Weights of a small transformer language model.
Size: 12 layers, width 256, 2 heads of 64, MLP 640 GeGLU, vocabulary 8192, 9.58M parameters.
MLP neurons of a small language model. Each row is named by its layer, matrix (down: output weights) and neuron, and shows model dimensions 0-127. Each number is 500 + 25 x the weight over its row's rms, rounded and kept within 0 to 999. Numbers have three digits each. A neuron's up and down rows have the sign that makes its largest values positive.
A block is one neuron, or neurons of one layer that tend to fire together. After each block is what it responds to, as a language model described it from the Wikipedia text at the highest values.

L2.down6:483499534511514492476512501498544458486521485492490504548504547539538510498515509514507461478558506511506517486482490495506485455429487470508501498476538507524534510462504447485506483562468499508506462540488508516512500536480463501485498492531512498486502527432465530493508501531508466536514573527532508534484520514497470496531479500524485505524499498545499526507472472482483494482554
L2.down43:521536538505490498508497500495498509517500486547553522510492530551516484509451500483511491479494522506486505511500477448508509538467456512515522497524520546508503534507506476530519473500503530479544516573480478520504498532510541496481523449462503483558531497434522546493478497509501547498473541513486520511519446476514525527520524493507502501512489476497522504463504503485533466481494
L2.down180:514496497474513487457501510508478494505521489505540533488498502508466466505460534473524515509517453528457471473468467542481520525499501507497461514459510433498497497490529526452486505499506480476477448496497523532464462477527514492521501528463509510488452455530525487494466530526513510466451485554514506491498445509496502509481486513479442512476550493523474522493514469501538536528487
L2.down495:475486511477488451465502513498529523489528526535563531444492502466513480512506476532520459473490523539546504468502505505499509482520499520487485522468506464492495498514516499530535507444497489428507489464495506439499508488481478521507536519537485513527479488501513477513479481534501482543503510465469527542496506486510490478493499494555496513496538513447459541488514491468482485531498
L2.down560:459499541498524485537529507558465466526535500514496464483453517478512475490508499462476520502486523487510461484497547522508484515521483552486459499489508487512474492507504545450537490505474528471489426518491471474526500510475497518490526521475490527512539488509499512545477508452511492482496549449549495480514517510528525506469504530489506479503460526474504496475496500518522521479498
L2.down573:515507513499521492456491485478523461472509499489550493515515511501500474491462453502495485460469521513492503480495534495509451526450485473530504533436489526518530512496479492502483492520537497510487491510523478504489516487498511489542512476471488489451487534439513553458470497547486472521475566485553515507479530530485459510497474487522486484522511481522502526533503482442509511489550
L2.down625:540523513533522517541498517522525505473469485460503507480516507506489514500551501506503454470533502489532529437497527473501446484505490502487532499502470493516460524516487500473489501476479492570510498485495436507483456511476520497489520517536513499423516461481507521485507499500499481504482526455528500511507508468469498536467492516517489501510490481506469550516457543478550523503541
L2.down629:545477526498512537454509524505549464507498487519499502466476548481486498470492534531501523529478511532512543492455496512478538526504526478499492469477505518517506468586474515473544488517506491482496444542533528481493494491487461524466486521500515498500482494484531511491492510462514474466493549468474513483502528479499504455496503470481533504453492455516461496468511482477474444512510
Responds to: Sentence-final periods. Periods closing factual declarative sentences in encyclopedic prose, often after census figures, dates or measurements ("people in the township."), plus a few word-final letters such as the A in £A.

L2.down119:512489552510471500510489468492488495493512490500520540456493519520488508486471512517538533506492479493497441516462536520521477476481448502532483483435489512504488465507507508523481484482506500458486502483514559508491511512543514433529482526537496504499512488489510476491478533484491506447458467544494499511521525494495456525493520487493546457503490500512541494502504509513506529504490
L2.down158:538537518516520489498491495513505447502510464500462510522512488505485481483478478464537479475473560474507532542506522469452506488479496546460509508461487497514497501498528484565481534488514468499471507459534513536482509466524540494494477515527476496470552539474464470503522482488497498574507507497532493535507496491474475502514471523503551513539527476480519543505474546531525510485510
L2.down200:515519583481480519498552495546509490487489521540497511500493487498523555519442520477485497502528510536488468515486494525462516492496539530480481490509540496503476501541495477514536527509510490506503457511506505483494488539474515510507484500487474516517523528485482476514430508504511524508480529490499497502482496505513512517514492479550501474485511553511499510466517554513486495538496
L2.down291:545510505518533522517517438491499498498529499480477487501497499506465549484501472495517485487521496506509455464469491450496563453486496508502483475508504544512495470497505505486497480509526474503558513496524452540546494543501500491484551490526453512477460513457511514495501503495503535498501526493501518476514486494537496505483458535499516518499546420540472528458493484513497503517473
L2.down458:521479480523526500525500511467517468494491505466509501530526486503519489460482554463543502537515494483516541488511565509512549504491488474528477490493540496524471509522480489508482455493471520528444476474508470539499505518476496495550472463503534528533505515511490505505447495488495540505480536470507466464511554467479487495526510483553509500477490496509504493523461482468527479498481
L2.down497:497503481516515528489520513527521517504469522503505487514518491509511532527509499488509510542480516471516526477494495458481562527534484453452507522497473482501535529533520463557504474496542488515526512476511541507476502473505474451476516530472509436539499483548535473494514513509485517507506508521512521506461528471516493484488496480530488455494501503484513533502525508519536495536488
L2.down538:536477469470551547528541489515501464489541486516483529506483442535520543522499500532540484494515513475542506488502494512504510479521504486486434529470519576514469511522519523491492482508510447500479500451502517456471503531500532511473531514490498492510521500499486481507484475512454521535510485489523446477511522463490484506493501535472549512501469510464505499446516533517570498465496
L2.down592:513497499545530503473519479523498509526482522463488496506468518466525517457508515495508507476522528473524479522483455478525480476542485505534512526464499488509466502501508506489511512472514482492498539510487488490545499501516516490494521505479476509523493476467493492490518520495528494474522483508488508481522505516493460516508509530565461509477496490516477483445545545550489486519467
Responds to: Auxiliary verb after subject. Auxiliary and modal verbs right after a clause's subject noun or pronoun, such as would, might, was, had, can, is; strongest for would/might in reported predictions.

L9.down358:469494528487488517467489474497520545517547451522448490515494508487520524459567472470480486489495491506531481482517512444520458428477517492493483498522490516532489518517513486502471522472555519486523468503518544493503529513485501529506488517505525494479479493590494503525439514503522489519527501524535520470479487491511476505468537504456483496506510494490490538442499498518499469512500
Responds to: Score dash separator. En dash between numbers in sports scores and results tables, such as 2–1 or 3–0, and opening parentheses after names or titles.

L5.down9:504555514528532498558518525503463481471527470484487467508502505503523473461468502531463487499533513496472517504495516530542479510491523493511536516500504489495504533485494514496496504513493525459484488505581487512523508485485475493475512515515551459565460528549499536550470505500490536495475502490491474523570493470492531487518449522508540501491525456459519506492477508515500470467490
L5.down63:474478511523509516515465512446506507435504485539497513527506536505503533475486460503493481479527473464468500465530484489489500518506476527490498502531490490515498529473500481519488522472485513504519510496485518525504528430540567509517537505493539555487480486510512505477479550491480500515479538502452503483519535498515454526490472515506479487527489479480480534507451472492517436457534
L5.down94:481508553502496515522425465535475457500482502517501491473514502507481461529491508492525496519544470495493513482520492472486490565517510503492527522509509515478521543512457465515526532468484468477508435509518478518535486484487498484495521534472491479496533528506545482503521552526484503526503494479501481475521465491495491496501460507486469498508501467501443513510465483455532517493503
L5.down162:515545447538488548475478482520503523477481476500493471511467475469517525445512536476492480482499519497544539517499537487537474481446441505487460480521494488535514492518503526510525490467542508513509493490491532552518525496484497486503525510526476490492516499499524506447510490539502501484489506488478500475529478515538501496490541491529513518497516533538464495497531505478535494512515
L5.down280:534517545501481505474504512455521539466496467473504536508505472535508491481476509531498464495500510488521504510500455494478482498509479507513484496477515479490524485473522492510455508479503509463489483512511474530459543443566524496497513526466524483476509528542554519504513456491479484497502495474448538474542516522491508495529501512484519509530550528493488517506487472497529483479506
L5.down395:505514481487527508519456551510478506498428516504502483514496503514471475492513521489492492514493506493490546466531482512502525529461496527517507485480468479524515477470456528463507511502509488507512494517559467497490485470533494472488464522453508509478490455513488541470483501511489544503501450421510443478499469528474481476468457524521502549508530520539519505454458517487495460481529
L5.down427:540540547541505497501495518456530470510517502465506514529473479534513500497515464530511518522556507491538522539471518492478510446519535511498541495514532567514503525465476499498462546505532483536470517508504497530468514478492495475504455467505506512492518511524470483498429472532500512527464528548516491464503505501492512510491496485523511491505478508517468524481540500461500472495497
L5.down510:507545525524519527536443513487544500462465520523472498521496492530557508525512491473509516524517512486481505486482460486493489525516496535488515528487501512521489490465495503493447505509505468495490499516540481467512486493535501499485457510485547516480476447551485503501457497499450460490474513485451512501600493507500499455496482538490483552520531503518507492491460461484532498469517
Responds to: Empty table cells. Blank whitespace cells between pipe separators in Wikipedia-style tables, often the last empty column of a row, e.g. Embassy | (blank) |.

L5.down199:510560537518522516461538506531525507538500553564480527508510483502503509505509507510519512534543516520491535468492542489516468501506508478500493474470504510547544524514465455512466518465554503482510488460540517510492521481514476520468526532471498496491526540533455501543418488501528486534473514525484505505450501518497467471515506523484522523514520502517486505496509505451510474515527
L5.down202:526520479487466513493508544502497492503499517485486510474486546490498484515525464532509526531495485492489506528498543485498510513544530470534515488515501505533534509493468508520492517513558483486498553482530501544521476492565406523477492522577569511480490542518492474500491519525522491516533490505528502491525513509518512476480492476482434493517454517496529493490519484496477437497536
L5.down212:503541508529522464508529495493488557502468512513435478471478491523487491488491519499492516521520465467494492503494496496466474456494517451534502472477499506494495481561481530507543531449520478509513499477519519504484561499509512524446443473504481517509450516525520516555524482475514493488489518483522514524485468518517507488442466517496509521500506507497538452500506493493486492508547
L5.down230:502496529522470505515571454498513517532476492508474547504520492531491485501468488500464490476519511513513497479481495459515494492534493559510514485560501547521499507497543505533532503493497499535512499529499473541517530545546474490463524491508460475498491500467473514527498456500501494500461477524515532501512485511475495496505529499468474554514578497475527506493510570493450493494514
L5.down361:469511538444490480479524507536517520541490554537468521481518481489486493503495508534447507497474529499503535496483511497478490493476515488483516482567470452528541507531463497533489512518505470478493466499516484508474491492524510502454506510495524544527509490552497485507477506552508498528468529525511541504520538474537502474507518482521485510511480500521509502486480513519493434485515
L5.down580:457512485510512475507521461472570488478511534509462498496531469532490510514512511488507454493513530492499529493485503508494497501499469549474533488459524489523531507466519498518514521522513458480546538495538477492512534501497501471500521497467523513458499525488499481475456485506479511499511493490493523501485522545486481461526458511451520541500534474510498495503471506500488492463500
L5.down592:529518456495521482502573512516509504525502499531487546515548526502499516470520513528536485469481496455465543447497482481488520476503454485490513519517518483506522539465502524506495450523519489457484478510510522447504441518473477486516511526506503517487529516509505478519509503527501502546494550481504489515503485481489525489519537484495514509528538476524511513544514498538514499461526
L5.down628:492473547531530533498516478510489500496526490476506532488530496498498517476544485489492497494488517507485541486538523485518485500476515465518506431516494550480493496464482558526527548458539483475515514498521525506528524472506497459523536484520457496481508554529510573514460512462547527467455481479537500498485469494514517514550489527475539537508472478497512490520528509490482493486520
Responds to: En dash in ranges. En dashes and hyphens joining numbers or names in scores, records, and year spans, such as 3–4, 2013–14, and Föhr-Amrum.

L2.down35:513518508557509478457456463498525497512511507473549468478478507502519452497471499482469511552520503520486522517514489532502490478466496512470488454442457483503523510494523498472497539455472530487468500497509518475516553503534529468507504500495527504501499568516535490463504522503519509536525521514447486467510483464479480493532517512524487472510486527494458519496533466437509525444502
L2.down37:518507506555461503514484475528476529508478495499495451502478494486484504512482498427505460480481553485475520501554463516481485488467520541460533490505484523529499494514502479535469508522462524486507495540517504514489544528501520475523481513541488464525482502559497505488540526529510491500563541472500481513506470501529479554471527518478515464512515559504501506436560501495487513483457
L2.down89:529494458552474492489504505502528489493539524468479504486525520466493495539551517477496481519482478495484523517540549507489491469515515508515542511474458491533541541477489505494507481518493500493478500501534519488462460493503483444499476487499547482532523497543497488442498470501526518533495503527473484519505476446536478480542548478502517509555466509494501503489503469523487475488547
L2.down121:492509470547495532481483504453527497522540512454497499463525504470532506526477528511527517515489512503503571477463496490531503515508502492537510475509501521495492498487544509525508553490476499514503496508450559491556505443480489419501489481474513505500469494485490499480508501462510520550508520513510472500467544494501478492521482496533472453447506487528514480530511553464488487501514
L2.down260:529512530517502475468539485474489466513530534522483510526518488454418519544496486495514485486482548489482496533512508493534482505455511559520535529484497468540508528510506460512500459554508505545512508527491501487498521466451516490509519479507447516489546494492502529479481460534519512506515526485511504549527518551553467540512488514513523486546478507511512502545535479467538480499554
L2.down373:487537476507505533486512500499482454519506504486487490492508484563497491505511519455526524519562485488511508490514501480515502509501463477498452464474498461549492514511537460509469582505484520525514531513497514529496523513583492483494480511479502455453497506501478491502520493525507545502463483522503505504490551522485489466520512496518515543470515493516459490516484494545505469524448
L2.down389:520491458509503511490465494475460488496484503522470514497444506501488502502483480532506487506480494507478495501482521507518502501529500522458445504539529481433509501542520497528468575455463500534500511507492499544526499494515494476504510496483482508520506458560481488485517519478474496515480513475467488501519523454516520499461502484513463501484503500471460529496500541506498519499515
L2.down474:490500531500527528500485498479472475483511549523443520469500487531484454491511483493522485544478496428513516504541548465500497484458506496523495497433514459496514515510492488480510519536521523525487496532483493492524511509482472502532468475517547485482554495506466494527488528552506479514496487483496476513476513503495532510492482512547516495517500466496476520501503504470470515508489
Responds to: Numeric range en dash. En dashes placed between two numbers, in game scores, year spans and value ranges, e.g. 8–3, 1970–71, 28–70mm.

L5.down66:483541515561492531515519461511510549502554478533523522517491519488502483498506485490461518463535517493514464469523538498466494509493476506492531458500520521536544484521489489470493528530519497503548533466500529491494517490450505478479515479463513485478508525470427522491506475506543518498513540476544463528484511486554472534477493517493520484501455480507530501462502546471451482438529
L5.down103:508487543503546517501522550493501524508516504511529525503516507469485518484461479478472513468469490505513500468500495542517512535478530515492479471434523488511496470522493535508482478499496486506471511492492452476471475537494474506526467436478489508511523494459484487511460504498518531457458500452553482482480481491516521544507509474483509506476503474513478478479479512492487495485518
L5.down151:506489516464526493486499484513481506513487470433507549493491532519497504513549485517431502537506511501494516514477520526505533523494517527517491485461477517490498493467538450470480494472499537487500484480529483479472483476495513454533483529506474523499494506493509493493502495452504522442506464518519438518511475519548481496493513537500515480469548488532521486514520527514483530521518
L5.down222:537501453517548545513534486525504466472541489517505476450529517528502500478480523523498473532513507509494523507475497495498533488445490477476497456461518526519501503530506500501520450518516482526498493507474517492558509526482516522483531507501499467454510552443494480459519476498492472480497555495530523527476533512499512490522467467519545531460518451512514479503493484478451484527459
L5.down323:482480463472523525527478464510526495537547500514447528490511455547458545517542492478504498525514518476489489438483530481496502459518527479496488501498448508529517472513486499449501552487464503514440515526490496559487527451487501470535492499512465488472507486556491525501474509502507499472529547498484533441509489476483519469533467511517492511477522485486488538481477489537477488501532
L5.down487:508477515492546499520551513516510550520471516482422468521539482490476499528494489470510492503483523481519527462474472451498523502544522466477495492479483489508463475470524540515441497523509502542520508472459530482495493542503474489450485480510510485526526487553494495499496505483512505466472475492515506471525521513472528472475528513499537532459534552503523509501512524518485486489462
L5.down500:496488447512525481485520476526497500484467494526494486503459523532488519482483535478496539475484511492484494473468525528513513510502541501501555494461502514492525467473483522470499544524498513516486513475496453510520554502504536500487531477482523478528511498517524500520506488485532526525484502508499502459542500471491453482565471537519545501500508476458495522480487514506511495517500
L5.down504:494499532487506474526511551522504515504535520495475508509451466505511507523531485508495553477542523485503508512529550508506532487497512471523483496476518520528522499441462489455524475503514492516571484472510531487507518453499499458486493507516465474486504464466449503476526509485535507464512505500498452483505503484515488526519471526476505496502420482488536487495452508517515509503553
Responds to: Verb after subject. Main verb right after a sentence's subject noun phrase, often a name or organization, such as was, is, announced, begins, participate.

L5.down30:500525476492486541558517536486492482484529492422500522476507506492528479498474488467462527494496536520491475529486511551513473480478514419534514532455539492468503469505503499441521468520475489519509547496502494504501483536468488478525517501511514513517497466468518505549488507509497515479484517484491492498474485490507551477493466459489494475485475495510503479488513556492488511499530
L5.down157:470455485527488508484529500464480535473526488464540502476515530551520555461532493503494528472530516514555482504480480508525522458541492508499456445550518471499495470524512521493486476525475482471472525528496514488560494490505498490482504539470474528489514511473492506484483466486479493505510496485475505513513506504454488506506491513491462507467552475506514488523491491543524513504494
L5.down203:489517555479493471508503449502473532517471521453511493535487478514508489501513474499478481517524475522451526532540483516516522480494518504489491503530486461516480516478520487485537498477498491499463475479484497539514467452520462469472483531513505516518518473489524481516539486489475510471466505514477505474478521550482509497521522520481481515504471533442529454465516490485457496455486
L5.down227:480467467511457507508471528473452500530475533479480477481504497504488458539473547520514460546513497484491492504525491487502474524513491481497501531473492472477483511518523466499492473444507529495482501545525502475495537458530499540516413503484472484467536464527542503549522524508488510522467501516516519473514476515482486523501496455530472494501475535493506554492506508486500490505499
L5.down259:468507489506492486506473468484490502515483463490534493530531479519512486529492476507474504554470474481467482520575491481525467512446488453528518476436520488485520472526475453535514500490515472499458551518503500534495491469462502529507482470492500498502514504473548507498453518485502506471487509480491511481523466494507508480506471458493505465515512437517487475503489470455551510503482
L5.down260:496489516524526510533500494484523511514494502523536488499522476480526494561452576498497490507439497541472533497478483518523484503545542467531471574477442487502493505514516432486512509490498499514493462527476502480486495533466528537486516472463477500531465477442464510507508515515496486504499493432470543478485532518518506493483490530518534521527517474479509500534464483503525523487500
L5.down332:526452525513516483477512484510469531484460491499526503513515501513531547495501523550496494527478469480512524538468462481498559517510488562506486492439513513499421500488518492519508504501485511486468530478464501536522449488482477519469452523533517497539521521490496473500532475474479480516556495501515463535542496534444510517475544513534509486486461525481518452525498515499512491510469
L5.down584:504538508510547472497486511526468512496505556502505473497515509479490520518495516502486527540506460508468522512489469497505478502507536520528515470481497498459506491500544536561496512495501502472475495549486466538462499516512480523527423515482506534546507560480502538519508472477490509486533474457487478499479488500455553512520515471483520492464539493479523474562505465484530500496495
Responds to: Final digits of numbers. The last digit token of a multi-digit number, often after a decimal point, in statistics, infoboxes and tables, such as 29.3, 828 m, 1845.

L9.down162:518532483525513536516500491476515491500517497464457512510509512535471540500519512493501492472480497477493513522489498526482461461480485514499501476424508490475526480473453482530474489500477538479514481480551537510503502505494514494496468480518519485510509487478490506497557505446531508556501462501527459480533521522470540503506540508539539506499497507531501507497470554566516511525496
Responds to: Digits inside figures. Single digits or digit pieces within multi-digit numbers, especially money amounts, measurements, table values and model codes, as in $356.726 million, 1.7 meter, CF6-80C2B6.

L2.down19:481514494470478492477478511480456470518488497458446515506538480513507448503494457502527486512503468506475524551504514521523490499501500549470514518447490466516493483506536524487487484528528523558506531474494499521496498560468518555479450446495483494493524512508435494496445539514515465493455452520485496502485551480494488500481492490490496487498476502528526494506489472498518522510515
L2.down175:500473486458581513481479502464475527499516493463557501458471491480487493493521502518517528500481498478525495539493487574481496516530520486505513538466517472492519455538470486487504491470510519500483514488451466524476567454457481510532480505503481502498492481443544516533500532515546512514483513492504457510472503498508509489474509507484543497518462495505509451498531485516511533509504
L2.down218:463502516489524456460538546477487516527514529489548505483546454435492487513523469500481505468513507511492505518482500533459539517516507514425489515444471444491503494520463520501508497479513533506469545497478471485503508513481460490512448498516495480503489511453544503502505563506525528498475472521522493534502486487476493470502453522493503508467484471533503514503529500501518509518467
L2.down261:485529484482511491504514514484431479497535465473501525497503451489479499492521526573500492497533545532508503528515479509505446538501456508480471518495485493494510442502517487558472509526492502494500517499477537493481536505486505500495506501486515467501530511531483540518496532522496514538499424507505488509474490477453518502535476513518523508509484496507497517495497489509512551490527
L2.down309:508474451501528459508484468524483454532539510487524483474515482456498509520457453496515508497476517489472529513516506519505544466488524489508504510518522460470419503485498500556490521515529481464532539514473517504500513525450489504460509500499493523476466504488467507508485486474515531487495509513520476487501501504496459474549469440505511496513475491496510506525545500502521521499528
L2.down549:522476501519505525518445476520580476463512466496506522474495489519503516478496499531509454503546486485511458511511457528506512481495484470538506470532487497509544493493504447538451502480501547473519502549489480535482489508504515524524475482546542534519524525511524463502483472493483528501520475484512548523506490546461462490490501492522525492528483448508488502532513501495564502483465
L2.down559:510503531541512483524524478505493514516461539501505496495509485502465485476522485523525504491550483452463465516468516513495515497495499537551518466464498503466477546473535460509475495474459531448479467539493490549479511526498488507487464530555501519536463530437529493522518512502513506512525520502460509501502481492478483495510461502478488522503469505506497530501494508458486497527495
L2.down563:518503536480519522453448502513489461463505491476512450515529455546493491508468484514521526508502509484523513536514502553486438478515557503513481546476515535501493512511489504481526525491474510541499492542507493493490533511478535496527495462504528513491475547460501523520475520469515494489483489505511488515500482539433477512514501521507497526498498517508527526527527470497548511506518
Responds to: Final digits of numbers. Final digit of multi-digit numbers, especially years in dates like 1294 or 1842, also counts, measurements and table figures, plus month names after a day.

L9.down461:517522517494474474501475498486528461465493514474476492475545521482530550501448516546508495536443523513532451502476509494494451518463507523524483530471536545528490502496530502482521487505518487506541540494525458488487479537400516505505511513495477487521511483429551491470496483494528486483510483523500493512537486526473509492542516494497510469492495541463478490516490547466505488519516
Responds to: Sentence-final periods. Full stops closing a complete sentence in narrative or biographical prose, typically before a new sentence or paragraph, as in "a retired Saudi football player." and "miss over a month of action.".

L9.down412:485538489510526489458543493528477520533487514517518502496491493514509476505497506471514489500489451499534513474501480510536515488517512530502549514556506471501476494475539483533487464499540504488500520483476474532469494492540544477532508504526532512500520483472495488491520459495529512486494482493504489458473460491513473495527500459500501475440508514479501552472469559472566552507489
Responds to: Predicate onset after subject. Fires on the first token of the main verb phrase right after a subject noun phrase, mostly modals and to, e.g. would, may, will, took.

L5.down22:505490497453528505519547521498501553508480534510498498548502457467497492477529497518536512453480475531455545505480509495475500545540491500492507501496530477497499497478469526493487531501523485484473574493504543510503508509524484487479478512522566503519525514497480525472487485514511550468440485458502453463486476495466522550501505486524485525503517530502530454507489477486475476540435
L5.down55:482520440478515517514512496488484468500527491517525538487510495540504496515500466512498542480506521525485493520489517511519490552446501497523468537504531568523503517498471481533509516468544537521543475481480525485558480511476477495468535531469501513520508502483498539488448515476503510483495486476520486444486556495497499487451519470476536512566530501481517507524473473502502506489534
L5.down124:502501517507510484510467498527497510511460527487514511517508524494490489554478512523529505539501488562511500535540470502526523501476491525466487485546478496499487524505481457476466470520467505541475520516485430529452529503495500499485523485488517530554473493456494477527431515517530496505509490490467523516560457508522522522536531471480488487496514549500471472492516479536511497478467
L5.down182:514479484522480523522467491538471485503506530515483496462447480470512495529433501494488543495469486501480485512509513497505543520490510506515518501467516556504524483522495505484469503505475508491507492522521497469506509485451521504485491526543491513491500499528538554486508545515483477488492487515544559531518501493546482498550449522429482521478517519547509425472483491511528457509522
L5.down448:491510478552483485513468512500525471529531498481541482500493491500491438565475499461497480519450470509483541522503493511560513514492501485522520537479495505503504550544453480511491547480467511479528515489562518480490520491503479512523465484521520537470481523472479482534488499573509542473498475491557521471506497503499510532538504476500506541481508511491484494506505482464474527520519
L5.down460:525473483527536509536509504505511495477485556489514506487537498538508543535453524464459471519435461509461478548423501533510525527514489488544493558456498517498473511493508490524469451478490496486492505481470511482505508509491504523518489517500499514501509522460564522519510506545466539474494470540475496478516509545509527514518490438453468502475529551478514509510473499492485503525500
L5.down597:481498461432464510522455481480462530494523513448549477461493494508490465537479493465491463497434483494539461499501496522524502492479522505518521541526480498521511494496464513521474529527479456478469511526497476504512512532524519516506463487504484487523509483468500498504471583511505569481528504509486566463524515459505527479479479482486466478507523512466460484493545532490528484522528
L5.down636:544528478503496500483450526515534501478508582542509484513497503495519533534447507531479484483416497523504492490452486503511500517509510488535503521489493558474528498486429473525481491430458475526495517480481500497531513475442497479477497529477467498508526484453494550480520501507504497474481494526484460511491512476488498504503444481479493520511509487529494539509497506512468527507496
Responds to: Sentence-final periods. Periods closing long narrative sentences in prose, often before a paragraph break; also word-start fragments like reg (regime, regency), dr, as.

L9.down561:567494494506529525507438461466507533480506531514523504503517469519497515494498482530487512489505498517498499506514463507495498502474502527502505471487524452531508485511527503488440576517484489517515461579473487497505548507509476525492480487501510507484516434513508490532482512502500515519472574526490506526513532489538506494487492505534487538486515532518479475528512433501458463532484
Responds to: Empty table cells. Blank double-space cells and line breaks right after a pipe in Wikipedia tables, such as empty cells between results, vote counts or track times.

L2.down48:519456496500500542490515529502510478545486504450460523531516522504504478464508533495524549514533465509528542459489521511485483508473506496481536497506483514494481512532474545518523541527447457493537492488523495516537475493519500475531503521490489506472525575531510500457514485485533525527503494530514488499522467486501505496468489519490535451462516474566524513482510550470519496513493
L2.down103:500490530481492483497505490480428469572500522497501509480440537508474489522474543550540482551581435501564505480534496513525499514520522483493503517449510505509484528525498461468473533536507555468490474490459515524524533499506512481501518499450491510488501528486530508509477487502482505518484511528484514498523523534474535456494528489483514494492498533524502500477465520478466497472514
L2.down145:454521522500493504504487517499491497430527484479547471476490505533514488502482517491503524476514519519531527483517509481537448511465509536513522535505507504452508447527517470524521528544523472504498524564537508518497491517474537475531518518457449462511479573512520483527500518453509506503539499516472504481485539518517525511479532505496526513510478508490488478529516502521516502499501
L2.down240:502515504480484533497470489486523499465553523495529475516510461508458502496451532520467458517494485526531475507507484526516498483476509531516481452477477548491522494497499508512482550498483501500459489535533543516525519484518501440496529441494472555509517558490477548526496487504534497524529497496522495536476531471470501545469468520461504497493479500515494481510512508442517448495506
L2.down411:486538493510503475490469511477524508469487490512470518480483483507551482478519496514491497507514477479468494495493555531552523505518498525504496507467499543513490521486482484507435501501489513509494508501496513473468471482504487519512472535493544484511511489547465491496494522470469517511491509435499526466482515468504516508520474488462469509518496510460479464513447514517498519501489
L2.down433:498539489506488513545432495491511508441482500520466529489483509520558494475510502501518492507499528475507492495522491513550473506530480502514508502512532549546498534491509463537424485498455499480486486518532489491477492479543519501524481537474522489486530503548444493498506519509477517537485530468448536487521518484495475515538490480516475521509507528457498498481514512494506508468511
L2.down475:520485537525504464466466471510481555515468485501464498517518521543476509510517502500512488479472477491485493500538487481492525458507470506445493476496547442488528515540502482498491504457476487489490463544546484495454439483544510529486565520512509509517516454516518515528488490518478470532540508519448485503509501474519512505474493474500505485515502497468515519468498475509468503452499
L2.down547:535536536515521542514453474467537523453471515558473536525497477513527467488497505525490492499540516508469458491533499491498484491533517490536521490497504539479507491494509497509434496476468488495477484479547520492509507517542499482487472503482547537508489507550487501489493530499465484500501502450469501433465524474465529471495497565494522539484529509500511502533518477462495504479517
Responds to: Empty table cells. Blank-space tokens filling empty cells in pipe-delimited wiki tables, often the first cell of a row or a trailing cell, e.g. "| |".